{
  "intermediate_size": 1344,
  "norm": "layernorm",
  "norm_place": "pre",
  "norm_eps": 1e-05,
  "positions": "rope",
  "rope_theta": 5670.0,
  "init_std_qkv": 0.0176,
  "init_std_up": 0.0176,
  "weight_decay": 0.015,
  "max_grad_norm": 1.0,
  "decay_shape": "linear",
  "batch_tokens": 131072,
  "train_tokens": 1318000000,
  "dataset": "wikipedia_en"
}
MLP neurons of a small language model. Each row is named by its layer, matrix (gate and up: input weights) and neuron, and shows model dimensions 341-511. Each number is 500 + 50 x the weight over its row's rms, rounded and kept within 0 to 999. Numbers have three digits each. A neuron's up and down rows have the sign that makes its largest values positive.
A block is one neuron, or neurons of one layer that tend to fire together. After each block is what it responds to, as a language model described it from the Wikipedia text at the highest values.

L14.gate58:632564534566557488397445537607480487487393533457506574494500537459504533402554452465508487467510566536549467527435491528411501517412552484478456502535439523461483552521579458462385515542488522460494575497494474473486377515566517505513479527498519450532518623517417478516501548508604591544443466518499540542407548540543468487509444477384443533441526534424477543414548442541524496565365445466556461483524581511494469620511457476567527490622553428459550484536505476546449564533530501518511441476517564535474551512455
L14.up58:482472523417479464503606548461342560447456380479505431516521554482479506585574476410555422447439535467454521436552554468514617470449502601520507487485450520452516560489534501395561557419448464460570541538456449502460400559527592476510507529545590588425449527548500535594600557518507479541505477486521487477516543548503489524478551462417507471563567568448513442494541520473414458419436451502593488516534559450475489477520548410490510522461524518481551550487510606464476502550519537411496527457601498545464507624443
L14.gate201:430533464536403523518557437551503485510468507530486524565557544560493587526525556550433520429513467533465415462543453490566441504477399449451498480526505415488485519584457569406499535541474525467455472518448433543544402530567524525481532446492534511527456564492549563564514560522451496551523439450476527390511580595519545587444520562465398502518433524459530530546503423581533576514588449506502541573517518436552497386489466558464563579537578472521518488486548492514535551452466474537566498568471463464486553503500
L14.up201:510483444528458467418479527594426394602489511451491462526392507538562513475511516482513555477466476507481584359487501449500531480528490575522465514536485545448472584517478601430439574494535521497425403451473513478455501573479500529532471493387431486510499460430521481482545491523549604494473513431464414595461525581500541557493475426488484468510443513426548484518563548547454447496538503461453492542504482532518509521487492586489547456576444538492469619551481458553486524527467522467561470540561460589490471545443
L14.gate365:469541505496384507508573474501486491520491526504438623430495444509534496586578509456556473490515430551575507538533529563434570519486596512438498486532493511498507440544506523463448475548484516412543498544447473471535501402485444473516527479454537517518393558426487467577516563491424495617568458539584409507460491428499525462510551417423471423483476558490532491474554504542475442496512446516516432518460613558573446538575552529498535516503540479424502521471584574537529465553583429493552550552491474521493405554430
L14.up365:534542495518519539415496566517505481507599495501515516506484543432477505519495466523399450556567407497481541422468526577434542460487510527513552497642582470550487498564568541447505493525515477461441535536510467478451456367491517595473555508486559511586549470446555570481448558494515564579435542470541506468511481537550559533545518502385530522474512511440550546457510572567560472452578607487454423486434452550502435492519442487468529589536532552513468557524477491411552529533528504477533418424396519510543429475540
L14.gate655:562533484473476517530517471549534440577546531517362549546487501567486407553475513534502524508552525413512495492513521495574392463413467450423515485478432480540483421509487455533520546498490415552529428472538590478508457454526658467405594507569413460479522525499482472559532465460555518584426470473468525519429526440524544535503507530517525475468515580420474446541407476591545577521407480548413432525518538539479435557543549516547517519542399506479500424497493470522471484472551367483537485422560512508523522591475
L14.up655:459461504471472498488500522574441537480503494521464557558543534461526441464498528455432474509481496443455449585468515506442489508475510507565429479597464524503480500574539506485408585606539437537507477424413545538585478497523456508537577406480453496552596515551498445457380519560445482551476519532456512616488457537461508479472471436518596447442534548455465479539544510513560550634515573519574528533507461456618457513464526474422542518456465465466472469539455464592463437522435487504453487497457429512477523525513
L14.gate689:451587561515543536543509511563480512479544480343483503558481445471480536553578529572490514489569425511473548493405491579497528576381546386493506423479464407457510476515501565468572432481577582527508426487419485460454456554497502525498506504534440412544505521541431475539456534582491467527518541547508472471431494503532563540504568549519516573497538532430404557447473497545497497429459514587496507529511618412425483508498553508492517596500437486478523503587503551386572494466511477525477533482400478452582504487355
L14.up689:482582584404499443371431477570500390502450517497492526495579479529510565541407469476490445588465491585490492462505500537487413551448550554486506596440516634516483520446526585479414540422482655531469450477498578550559461545511506441427520541547564523515467549474520469508480532554428482518386433480559528459599497523510552504492445507474475449493445600539497493427492547568527507529478468472501500433459522582465542482405602538501565467584574513427492540492491563514503461553479471419542460438452454567519480532527
L14.gate767:500584561502447549516481544498565431551491452492442496558502464613548490473612476465493563456546503514470481440501423510502413470520459419470526546580445415554451498570467464385495478583488506506469522514546556381581497518434472495523488444579530475404524518410473529519459437533481573506585541499586580501448508548539543516482455482403483493472478451522485467555480566425511488515430457558444405505477455542432579541531485519499566521548472528447509536532441475497593525623480440561532496432454446477566550553505
L14.up767:554448439420442506477492492509447486444462465559480566502426548459461449451460565416426419486523495545568514568481512473468570498521534483521557525526549456473558592519506533465482400581471516532445483413528491404499568534490518538507504506538588547510550450527412452634557382481471606553494574504527455508569518477441517499450591502561589506467526530547521518536573573567635482540482529571454516385444563569473384500455489497477531487505387500575537467506545456505447571441515456405598523467457537501467571463558
L14.gate1101:516485556418481488513490500434434471494474490485565535498488571499444471428500500460513525545429443512525495473575572566433567507532449543539501537533427529447448519489467500447495523543400513519484545566498541488473480551387513457610503480457429458505451446523487502524500482474524431570446548513475438467541418538496554420547426488536501521500483473604593536490578512533397450605510475552580484530510525456533495426541386408410531458481504571488510522501433472500527410437589484491557551485530569502544504526570
L14.up1101:531495435492417488486472587553545448509420469375486579603517429504468588443518508473440416535500459476512457397510547421541519411521504540451511535501511494448453528444484480461480509465484549444472552385530530566540467499612481530511540541475491382471491501445491543457530474600522562512445487469522501549502499478471446587537491526446513482489527500492504489489511533508486397519466543399551476586472501552476415462562388539561506536621467491507503488537484462556537508557464560539527463533459523583475536577413
L14.gate1259:502480494508529505511470528567432403464522486422564554476517405489447484556485590467568468523464509519502481414487584453472400427478451526470414582505404481472423535480529570572485489607640508477472482480493606565586446458508600543568447491517528501582487553506400508551523469493501514496470490524599551451517500456577474441492398541452468588576471533502446494416479484549437488522449473586528528485493555583536496463515483451496554399521500548512513439552487457569502408456524587525570544496538460478505505474453
L14.up1259:492429449487454485510429445493522444538434513499558458478462421476502579537543497556523426428531380524569487539504476507512557485549378539488513419541431416446528512455471516489524440507557498428518517466500620523572521485585496550533453447407497534445529444515521447472426458487521449391499476521464462433461507548607490518510524457489519516503399480565506445468493567457549456519458547507522460526507449542443461530393501526506535465472514507413518511500636519517588428507533455637525516477480549481544480542539
Table header cells. Column-name cells and closing pipes in markdown table header rows, such as | Ref. |, Avg., km, Score; weakly, word-initial pieces in prose (lightships, indoors).

L7.gate26:443443496528491506501535517581468492537487479435501493429516374556461433459517483533607478464541466539533429440450458496503465470454538418441420562538521548490589444467465478458434408382482510560456426463494534517561480511501419497442579367504461553462509519491505484499537538527555414490553445517519490494522471516529587497486525551490457547519420539412445514537569484449559601518388449510513537440504516496581398530464561473418476437519511460441455513556508648541585512440606494540425395520542623424495437587468
L7.up26:430441540491517524457578486442446534515442545436505403514556566503552406523450404549515490580446497391534509495582535549546565578566508405514446582524490473554609533504524408492566527526501537435498533520514483499522385502441440560433528499443481527503464509471464560495514526551478598521492450485477499472464472546463377435451495481489533498525530464485439525483553481540528490528435491557447515503432466511546530401481503425506597414474445512460492499531583517520513563470518549488557489514478496543475535501541
L7.gate182:411547350517417568499488527465527464494524475546604474544450493492500537450429540562509518614542471450515470492541489457488526497490578560472486427560482449471456591445490398516562551434530553560534529432518470458457500404444474546491524456444513590414554501455395538498582512446486521519477494372515500471505452431484520525568441640522557460557475431513453512530559511421478429504500491488477408525488445545467383435537545442500485510500453502496477481488490489521413474526445560508540476440542549554475482450508
L7.up182:499570517500494685563566522501479472520400473414661385501469500515534521569469555610487546420450534531514503573479465374494553546562520491458505582476480446466493456496499557453465511479457396431491593394472536452508475496515581362500424511490460475404485407567452495593441594456575536501524512485520515444452493447500502482514590448599500535489607478504504549385464412501464566476495521499477448402503428462606489370534533472446489584555536608528401494487390511469444467536587471439450470421516490451401528560481
L7.gate311:465486510527591502543437499452424469529577428438496476529428609468559385484368482473462477482533569497504566458533448519503430621485499440515500539520432431536577471442498536454470528546485534525449518467467510542514545451498480527490506492448547516538516495568532547491496437418508404460431526430593480474444531524465507489486495492427522523505511529525533432529480454508485472598563517548506485432469537527518474464553440475588559466470540559548495424494566591487530436457524501478447415439481471536464497560442
L7.up311:693450501489534541541517488498516445517404447442553507538441520507529440401491373549514517454483505516448505478532460395573525497440603435556482483484485511459426408567364456483492464461555470545466611509554546489561531507520479500437604405398481538521485509517411519524518505460556540531547481515453472505498529428457482455422524475500465647604551547478480528486546441481528536507466521468408456533475528557433417524513499439470508512536456509522408524466507450508491497504549511496453513497441531550433460516481
L7.gate363:584558429430528587522416465487572564573469460495589497551528454437542457534527484454364403512561467463486553516595535543495452505472520429536533442522450482482470479510606526502488486528494540547534508532504410576485461593578358480592487404621497515444455501461508586490552518515535558492554531433542492489559463547484485612539417522443441483488518521469475576518477557505455494473494486534513471568458462566469434510529540505522477531465566614484558534508457514602564535497532539572541534475476513410558564581446
L7.up363:541471500635481511473573508476504575434469503442470527481534444506569476467592494383446496522553495511535471564470529438476555454452471508543632422533491444571539521488479443415466498473545620427511507419580478419495480564541485581530487586525542424507477408540566592574488348427517489545462534551451454431516544577444479544522509387487495468512441498525581544471419415466523535568442426452518478498484490554519528507414557448613432551563531505494499456464488501435388555560529479543393560514458456407456481453583
L7.gate373:424512461440467390497497520600483501452568552491530469501470444471545477468511404492418467519456483587537480539451546374627499525526376507531594516460526519413481538543532510481515554597590528570419419492523496564513559496506484463554483580461529401418555551534553506435555511473489449563540494464430473431494465539521506485484560522472519526502441456491562437529481407458578387570490432560486507545540455460513610534562467525516522408504509609529586521448561443450452499476543511564537512464526477543498528545505
L7.up373:461509492479498460546464486572520497495560526432543489407450450476509469466497537508512474536501435577527508531445527454557565594565362457471556453465488537449567487486579500440468523590492530540412459545471529566529577518575500498529568570442538503404537541595550520389492509504441532443562490413476495492475492490512503520474561459424533460473566491466475431461519502460580419540471551502494596567529461418519573438559441537602470500414473507527557574416569492491419525450507558438536476427569507575512555533528
L7.gate855:543500508532486515546551484409507419563450536465556494511433520448504519659531436566486449495519468546512488598460489381545540526493484488584491531347549549456539592480538444498501549519477484520456634444497555553588533489496538430586443460500398498466505584426558531495479474475460567554574513416492485494478422459423423505423467444635514467496461445449483500472571480537532521539504400441536518451485472490540474492427437504515604400483472577491587488537411548542415488508498435468455487509511547608485510515498
L7.up855:542458554513448472514478512567418576550447560493504482537550493429499529527471460541483449481524564610434459466541425491539505503472511459560480495470550537454501609536513456509543523533451652466287380560531480502525528470552531551491500577453373503429467531455518582558519392439436538438474419518532473518465480579556530479469424470556517440514394468479470538533497470457513449460433461486479433459471499399552486521607459550514493418392529443495435421472465487550521529503528547496429495439496466518459467432393
L7.gate921:452503514536415593524382513491528580478454495458461478609579523441546524527522573492432533411525500406485560585434547580453414389511504378545523503406468457459526478514496466404479514488484518532572579405487500536572484416468433431515518554541466441405475552495508598525491499395507456487531555458518524471573482520518491518538586438509463545446535502547497530515516630591487517410509549444539550465445599460428508416482553551507487518505564499443488426616457502547534473473463498514421489519440570521490515439510
L7.up921:521516463502499582484474497465491456510509446446537439582580523500552479507498428502604633461532414461417514540499472479527471430488463479515595527334511525341567591538503634472416462516463547590527580451524513513516478583476395472467599453536423454546542530523488505492476467552487506482500531479459585445592424535448445499429490550558439547550560520519470439502480487494535515567491454444502561523506523493482583457521485499502453510487488465554457482489531512461384585412602527422530505527547492489554519460425
L7.gate1036:535469502578478580531443549544425486516450513530460506588616448460595496485553498433548493477525442550492466527472572428580448566434486495521522534551569548458486554470392472506438426574498632538398451492543504477543535522621499480476551425445477564565395621451482478491518502460444434517491541433495457514425466432510517530492438497527505468437502517501513510463514511461487446571502449560462442562480529626523527510527545451530586457421520441476470499426445465567529469477445512452535489385442509458565499555346
L7.up1036:598388462549501596443524481449471533474519521436600458516464507456530545489541481453493473462577487405525528578473466453507515515526453388414597479369524472515414605522431480452499574547441519396447507489516554470596453552521530589455511496465611466586436490449549488533462554529525522494531488470558360555481487518485522590489467567523463448521479510577414451477495469485416477448519547489520500476443432490540447499448483511492538486524491602451427509459459505542459508362474424446603570450487585529554568590439
Sports table header separators. Pipe separators in sports statistics table header rows, mostly right after abbreviations like W, H, 2, as in W | L; weaker on mid-word pieces in prose (Coc-a, hand-bag, st-rat-a).

L4.gate1059:574514471511484605472467448507461499488553539469498508502519524500479550491518419517538497607456510467464516547568507480479488493588538419487448426482501538449447517518507441571475530435484518456471435512484475463541468506494482514528503507421523484515496470423479581547438516442563556543469509411483491470569483529538541456588540526532487510494526498513562477561482520438478436576560532478542474504471456454473377477358472532562445530493460536496589491406469515551432613513564476537533458549580602429575546513561
L4.up1059:483453469421446585577482428461546529401448510532574627466527521527545465487527530567501427486483577516490538509477424479574430592584537508567475498497509544471565506618610453451527507522476521563510526493570536519477578513547483568490472546503406402527484498447498492525565511489532550534447553546526483447466512526580425502502518445538560527456571528501413393611491483578534359557529496509400440424453487558472543533519550519557564519536487437641511558527478597439556491515490544477450503499478513480522436528507
Naming words before titles. Naming verbs like entitled, titled, called, named, known as that come right before a work's or entity's name, e.g. "an album titled", "a sac called"; weaker on as and said.

L7.gate47:505458443560586470404502583527542567471443412453501479519440401498567462524453457457512406476459589504485593502526424480461509455387471486478449491484552506435446530505434385449602558460464450468543438538557543529490548548507440550457467448567478507477496415560523517445470503458438514523510480582504582517489548462458500472443571454601528507469485490494480551514480513544578566518510613566445479526463464555481530459494489463473478392516582497557457513500460487572498564518495534621428564504493564465491497465484
L7.up47:533520483634427528430545450487517563488463518582528461448568568537490378506473481496515527456548413543446502481581395428533520533440479486529379510534576478465552508409491548525434521588480504449505438372522481495506588481584570562490478536526418503436485530539510578474596565497458419533514511525530334510535524503525482532560438502524519601572514577431508441618503522530475468528506483554512538517481529463458570507413456465501476463494426515448524520568475496602479482465493559578519522431550477566531445582442
L7.gate170:526536444495450513420587485497455440532516453480537385594481530421439556448574481475450596406470570581377482443589480487522573484497510505563482540459468540447525463498515539498488479509512471411453482456541546506511537487422462392514501431515533456560573460507474571423569441465459590469473447505519550556468503519565473540510545495523424505528512561523473423456505500566473543551493512393489470443419413460527446420547572553533499403480479465475455559564512462432549517456451504527426493480545493493491524545526
L7.up170:443537486542607547512398465482558501522502447479644447560585469521432531545497433521524546494538448428438508417462500440443472413448452453572424413477604562446456468405446474475460540547509550536523486591503540446517538491497436499507494501431520475467544448501470458468464467468557682632450479507527508532441522516605460516511504504537559551572501489589562457568468562451481507587561495502504486527446508546595450508482443542519425350405529472501502456528474483514479429429456539527481473435475554559421510487564
L7.gate175:408546508564574502480434517548575540587521524469555537480411505510492421451444479453545556528399521492513501418510606569516560555438419500456429463560449480538504452447489467558542555570611537485501500452474501514497473326573424472586604531577502468526496438437538489514562565508534533434509456520493455478471444485509456527528527541531399444529542562523581526499436507444493478489424496510509468506445538483575500439498525508533534457460553532548471483469479446414450444508494527476483527529475516507490500490567
L7.up175:442554480506434541457534487453470511488515532576528501478563499525508462502531492509428552511538583573487551406492527457467427445450511455507522557535568504470455466378533523549495516475492417492499365487556517551522511465472504477423427478525480512590492447453528547524546485497512558514441532526564521478534473465610456711396467498549511470501570453474469538546408560540498478440443592477545518506479431481510540504439452566537502519494538518575504487470491476448531570472499580491465400470521538483474416494584
L7.gate351:487674466514510535520432508516557575537627415455592548459521506508463520474478486453512462559483536497493503503556471448548521405442537489488490492472352607414495461548482411481529454522453512447470556517433455588445478545485457452552545514505464548493502526545554541416493541612531478541433499514549474492497500555512462439547543498523535577552512514549461480466521534514490532557464400519495447526443459561442507463515501485584483510407376530587466580460496468528522529499538548506521515525498486455467572520523
L7.up351:571490534530452572380434443491475548575569491520597548553522584558514568556526449492589510474415591541530499456571558519592455490502480469475487586492536416465509602482481460571534529540494574548562458596385572482589414498396436502545407495478527452492497499500461566484509463479558476542488547492555523449431489470519557379532522481553506466509551498442417501463537561433470462540455487525538384467501436446474573516451476425538464486574457511468571472495568485518407517482471481516508419528499479457504471497546
L7.gate508:526423556564488515523555478456564560475503512485540519475491448508494497407560516452452488460493564484483468518496578541492453537565492537453482599540580476373512517551613478536517529542457511455377479522494464632469506480489447566504402517447559581449475538529535456454542530529491511654467473570454463558497516533419366502424521486570486570510542505530532492544440510535498430555468518579463357487491562540483469610528523495520505489471459467539421566502521595478578454508440511447473537400522565599503465401491
L7.up508:565455564519559557423554546575427568504450455432492549469498483550503498461545405608465511480525474486450457523510564467651461490566456570508455474426406559466489480478438562511495498551517573495527482557516498464505415471492457511441407577512559463461510573510582473540487548505612551421474548520507520426561493622475476405479470545506504572438505431464560475472425443486557439536403545481484469447564485532552602490473527520359571526489478476591593546564488438563463438571458401504546374397492494459532549585491
L7.gate959:475512444528498546443635499505460490579517447506463481479473545586554502465468519498520451490543479507475489471442436404539483526523492413496522495515479542486484521521505393594476426489463488453530489580464603525516506460435464467529443527513476449508487482479556521450566479557500497428477531422449481487488590500485515467526394494566405487513420539549528584496465533581498452523610583442526542520371478477551494427509571493498514512530414503529524501540569496444493441577476495451389418581564520515491602491498
L7.up959:492537492477484550456467538514452505510594565504510531518454441524493500579475583476463570452393557540540578560574521501544484532535468452509454411460500507522482454454637511529502435569515474455572536498508550520412482494530555518538490569475518430488530505454636497477527563527446494469387470404497555347534524528441447530568571516517548483480512503487548494592444556542540566429558466463423510535471425470519458424510525433489481508419478496562503519455470446480498497416512589553448533569530496473486478512518
L7.gate1046:432506564523594595517532482513621448508562505505535462413486416471408516426503496487541579487487504613540511419513447526546500493462509507442470551512425508580468483538574567476499462514435502522494474430489516478496456470511509384425540537488575499492492439556433570437449472529547527453508444466435477500535486451563524549597465431491479460471491542465565512521420559461549507508489596452520443540525483478457586492434531422517519583492510456523546557565514648501580538530422494472475534511547485465447516513442
L7.up1046:487483515525509555513489529490536509471494447437559532581429520396487484541464377395393461536398571457513559527526443467492490526520545527489547489543443568401525570514477545526500488469552414525486574543555550433629531516534587475548535489550471486502475539563464480549500445495448473437468442517544467370502465530532452503546492448481466436507488444575424510548512497515528425535482526556483492547508451551524524474459427550565445546582491444483515512468454443570519564544484505552473490578575562575545471648538
L7.gate1059:411501463494450459484514494488553526529548526534549633444467525438403459479547471619548313518484493448484546505500511511636467457487567500582465515590432529490552491417436422467585423512572524501397564432538463525442619525528570472520516495527535511461469518429404508457503453563459501504507484496424422452381466468505374537519578519366499488641473547549536499511435566481455518572492508489497512435450480495457469460450520460557525538483513487496542459531576548458449547483504462507488472460490558363474522484553
L7.up1059:514489467490484420428551550452485523524407547514498504514549430544434487528503416501489468482480480504507415483520501462523500537578451532498489531421425501457509507524455570518570519449509470543426539490465463509498500531608544499476501456583460527389414446535504566512560423394456526410482460530523490517462506526552578433517503507551489546404488518543501554577473505530559590508489382428521454467510634521535444520426513456539486481596463461422465505617482519495526575383463537579464485616551557508496576504517
Naming phrase endings. Words that come right before a name or alias is given, such as called, known as, referred to as, nicknamed, and "(also", "(or", "(aka".

L4.gate1190:562511497441555514512481517536530594445558493549496465509524463542461500537518434385448517483449464393479424510503449582564518491481455583456540518532445440501365424474472491553510538454455515548480483472486460394506426544533534570487464563416509471469488501588516481492505511482443482514491578525517480496523466439540501500550479540426502576540484508489520485557492495432511523517523550507389484502551551506491524500510442544573534561478474466534517509546515368477421519500534527459550580422489487498543523498455
L4.up1190:447532549530580555447410536496590478459409606589493512540526440560483532542486515425497535464516513497506550501433430444457508493508487477494466511575493539411501449459502452552464589485569508471474465389558522379490452547494498591537442447488536513460444522490539559448562513580506508487518494494541515492438434443585619572480562541466504488455590440558474525439515522393521464549488590522481513500513562511464485483480489560481515602516490464588474498527519459485361571556507534452543626438550483545608516450484
Table and infobox labels. Label words and column or row headers in Wikipedia stat tables and infobox lists, e.g. Average precipitation, Apps | Goals, Retired:, Playoffs; occasionally ordinary prose words.

L14.gate160:501519495433519501520490443402415515375445443481454530523463370450480521536412496459625455521485484561461547512603496329503456529521428531461573473505426532509529518468522452543427570466524468529530573447506560497524494474482564427486474452441454440558555515467366430457471528551497478389485538441539544612524507523512516515548447469452472476441484445461601551448499449456438497439442518501443510431561479360557519441470502474440479460463495514506547425522510479576531508516499685601479571527522499480456431484503
L14.up160:497451438500553594443427521500517501463416521529416490476433452552505557467501520440502412427508516556506449480487619456524498473424511578483497442563488573515475540433521493486422541544663516417419526550462524524502531440538478454503519477484546499490564530385455573525513511519486411445525487411461513513506483471520402473608529450556530462509447601443526510489584545544518468472457496482440461439567519465566538413604454504463412525397394602501509557573512546415475448567617578489570484545525518505466476548467
L14.gate178:438528472481476506404438480484575537425457486484527513513504494506463549551538606457563473507422457506455460533498594513532560519551584401514502642504480429438461405493483464481500496404524523500519396498519430611515474473431483531484542480439433480476501472478502532571574460421508475553476388569495504540517432506538507470580567498478455417495550472550537494467521566467499461584579565441545412475512516499515449508516430606529483489501528558499481570465521558524547551561572446471509536541569416501493479501434
L14.up178:422479512485549536495486528445559554448482499475517483518515568409505441581534546452478426542505489453498445490566519538511563559499496536490446562447585534467397517446430490526488458468613457484650493551576531503465505464492513414462435460464443464460468442436428598518535488481552463626434518534521481450487475553510455494578493422492484386475484462495560436490482547621551573485523670533465377529518433415465501482466546491453536483474509596559474547505497549627496627543518441526495527449434430523391502499487
L14.gate187:475508506433455612449394518409432466518441535389470496560527536514504428545517536423506507544559503396420572440531469470556475580469528475533550494459532464503471419389485427544472581520533532419509502477510524446474495507434506415602501447460418525540503492465431553514523489578517513521456551442502466421529511512536483483479594477549461522400540471589593576503522451509485527516472540446460418420383578545496549421404483473546455511496538511592541503540487526525509472497529465588580510397414551481502518441496
L14.up187:506438524505479556455388486492501478540470453497563534506399575454551486483499456552572568429542494507449486416533539545379491539476440489528578546583545576490445501549485442493558609495594540468442482493504601540533509512482451607444542497499455449589389543463510477545516556544559412496524585543549594425518492517500458508522588463526453516494505368519440456544591441455495460506560485517448509455492489457531585403507468502389483574517421461634508511495440466498496465480455469572465547529423536506541497442506
L14.gate458:457523568536475525507407528429466508513586494466499481439544446451435453454425445591475553522496540492527538520596564405468503503434511501457502455495468516640526435445528462500461510499573521463596597536430464467512515517508568486545467655456450518508557418466541513596530586526475538531409534568554489462474445500445459406481576470534469528435531547490462523484437479642442437573477453493485505458429470472512495373493512502478544490556445375569527531439535488590438434434475508531507509524527510443478578463429
L14.up458:577462495524494482414439442452491544473556464472503481544454431564472410553489499503516529505591599430418396556488480467543416471472490554545474462590516606458434394478473487487533518520640512472510504439481466482454445538501536485474548434516437469523504486462443497468482532429506543601430459489520471480442490541437552616530503473580502435494535493586563461555463498524468521428480603432522434562547495494501547454531544466378419379570609494534546526448511536483525589442456426541473496509548463372520473472512
L14.gate642:526502530468506553501490549424496425549500415493452536552460409584459508545548537486612440425416519484553579413536507511570394577457487543378499379431523476472432485420434494411510465555551419510473445447408583482468488367524480460459500560528526492498458502448511550550522439473410461440518593480475519515482455404476494464538457518490537483486509516473658495523534485501380503530563502466493523461534471604510528469554505546390459533485532524500535472519458489524508481460571519568524469484560450439481481446498
L14.up642:542542476465519500472431488505579469511508468501443507574478459546424521428430689432501478478516478460563547535532477504493397538449417545478541443540460485503519494479542529535527506551516528584471497539518575572524568442474522405458525457436495550402510473385487503489458523492498473525520543434557461444420481536407555479539547478521545557517507482442480504570463546583548468513512535408473509490624480505499505450511507522498430593449522541434440591618500524495531496478521519504506445498530442437490477588502
L14.gate757:425511499430574553490453499485557534438469426576621430480447502651429468522511528467525481504544591611526520511516427525559553496465582479481504466510599459557477402424513434462486406461521612395487554542516502534458505515482550468536537537515549443489438464493542512578528441470393469556467517596487507495524470508461452634529612530589431508527558525432516507429461465547630470559386514410514495538473500415476477459424524436436467536411501527534564520503483519541536426485571496446523426525490529476556475379486
L14.up757:521492427492485603515421573431479514471533515466464449547502544542470455515566589510493431578532507401523551499508457473523453533517492432460423466493512524541441666402531488432514493475501520381516477521456534467497524435561378471518442521500594551506529482466539450428502442468527505549485555469466508517457481602452420470522420465416583506532506508541437583464594492640482569513513578487566575533420589477502393496460599465413508452583499509507432479480480509558544540439498534611569593475446665621561496525485
L14.gate1218:436583432422487537499549417453495545500526514524420462463502485475486458482541573551472446502499589587508616511460509441506457598616529539503501540639550512516513578505465506474506468453582504353520436470536483425538344395483516507486532500510537551532501516436471569543495453457501541520535547570475528447474501584432537522479551499480529505476511563550505448544392567521561426523616483561501516501317481480588403495459573434530571538503559499513541573503439538507475505559514543482515511453534565578535504442629
L14.up1218:499526517480531571484446516518514573434400467568491545504469459487536464517488456582538477497553481530447563511591389438523470469472514509468485410595519540518473508557506568446528530516617513313517435551514455549506530419519492515542516411479408494481501481508499502575585596491537489411586531554550549516505516506628474528513499491530435584481621381532577505541479501475488468576493553526582469448530487527553567482504548526579579449450567577468447509538528541472466483455499459532476463521522439472491550494490
L14.gate1240:373471484560495370442572485519590484456535490406457419482467525535477538466452559523541467405478456404511465514486474564525557465570508563503534559528570474503490474434549434544532465394487413474462465400450573544534439453470413561470526482410460437495518458516523444521526500479480473496500515510504503469432470555549476513483516394433467494517505509463518512513510476502492511529501459575449405516527504456502520505447445578556596514527609482461487503444473575505474452539487520494504500590529506567558483430583
L14.up1240:453428503479541585481533559585523526536486422506544483481471487510517492529452450484538452468531445535549459452563510487552496417477549512476454480397543458437450542514483524514568566550521508535531519628525536500471444477528591464451438490485453485461466494504408415513528478539394569456472486543526499487522521488405471469508514479472571525519488406550487480542485490522351399446575597401406512484356418481492491528463478440506578582528463531610482509438492548538486549386498442570543487503547493532506505471512
Naming verbs, number separators. Naming verbs that come right before as or after, e.g. commonly referred to, was named, called, known as, plus colons and points within times and numbers.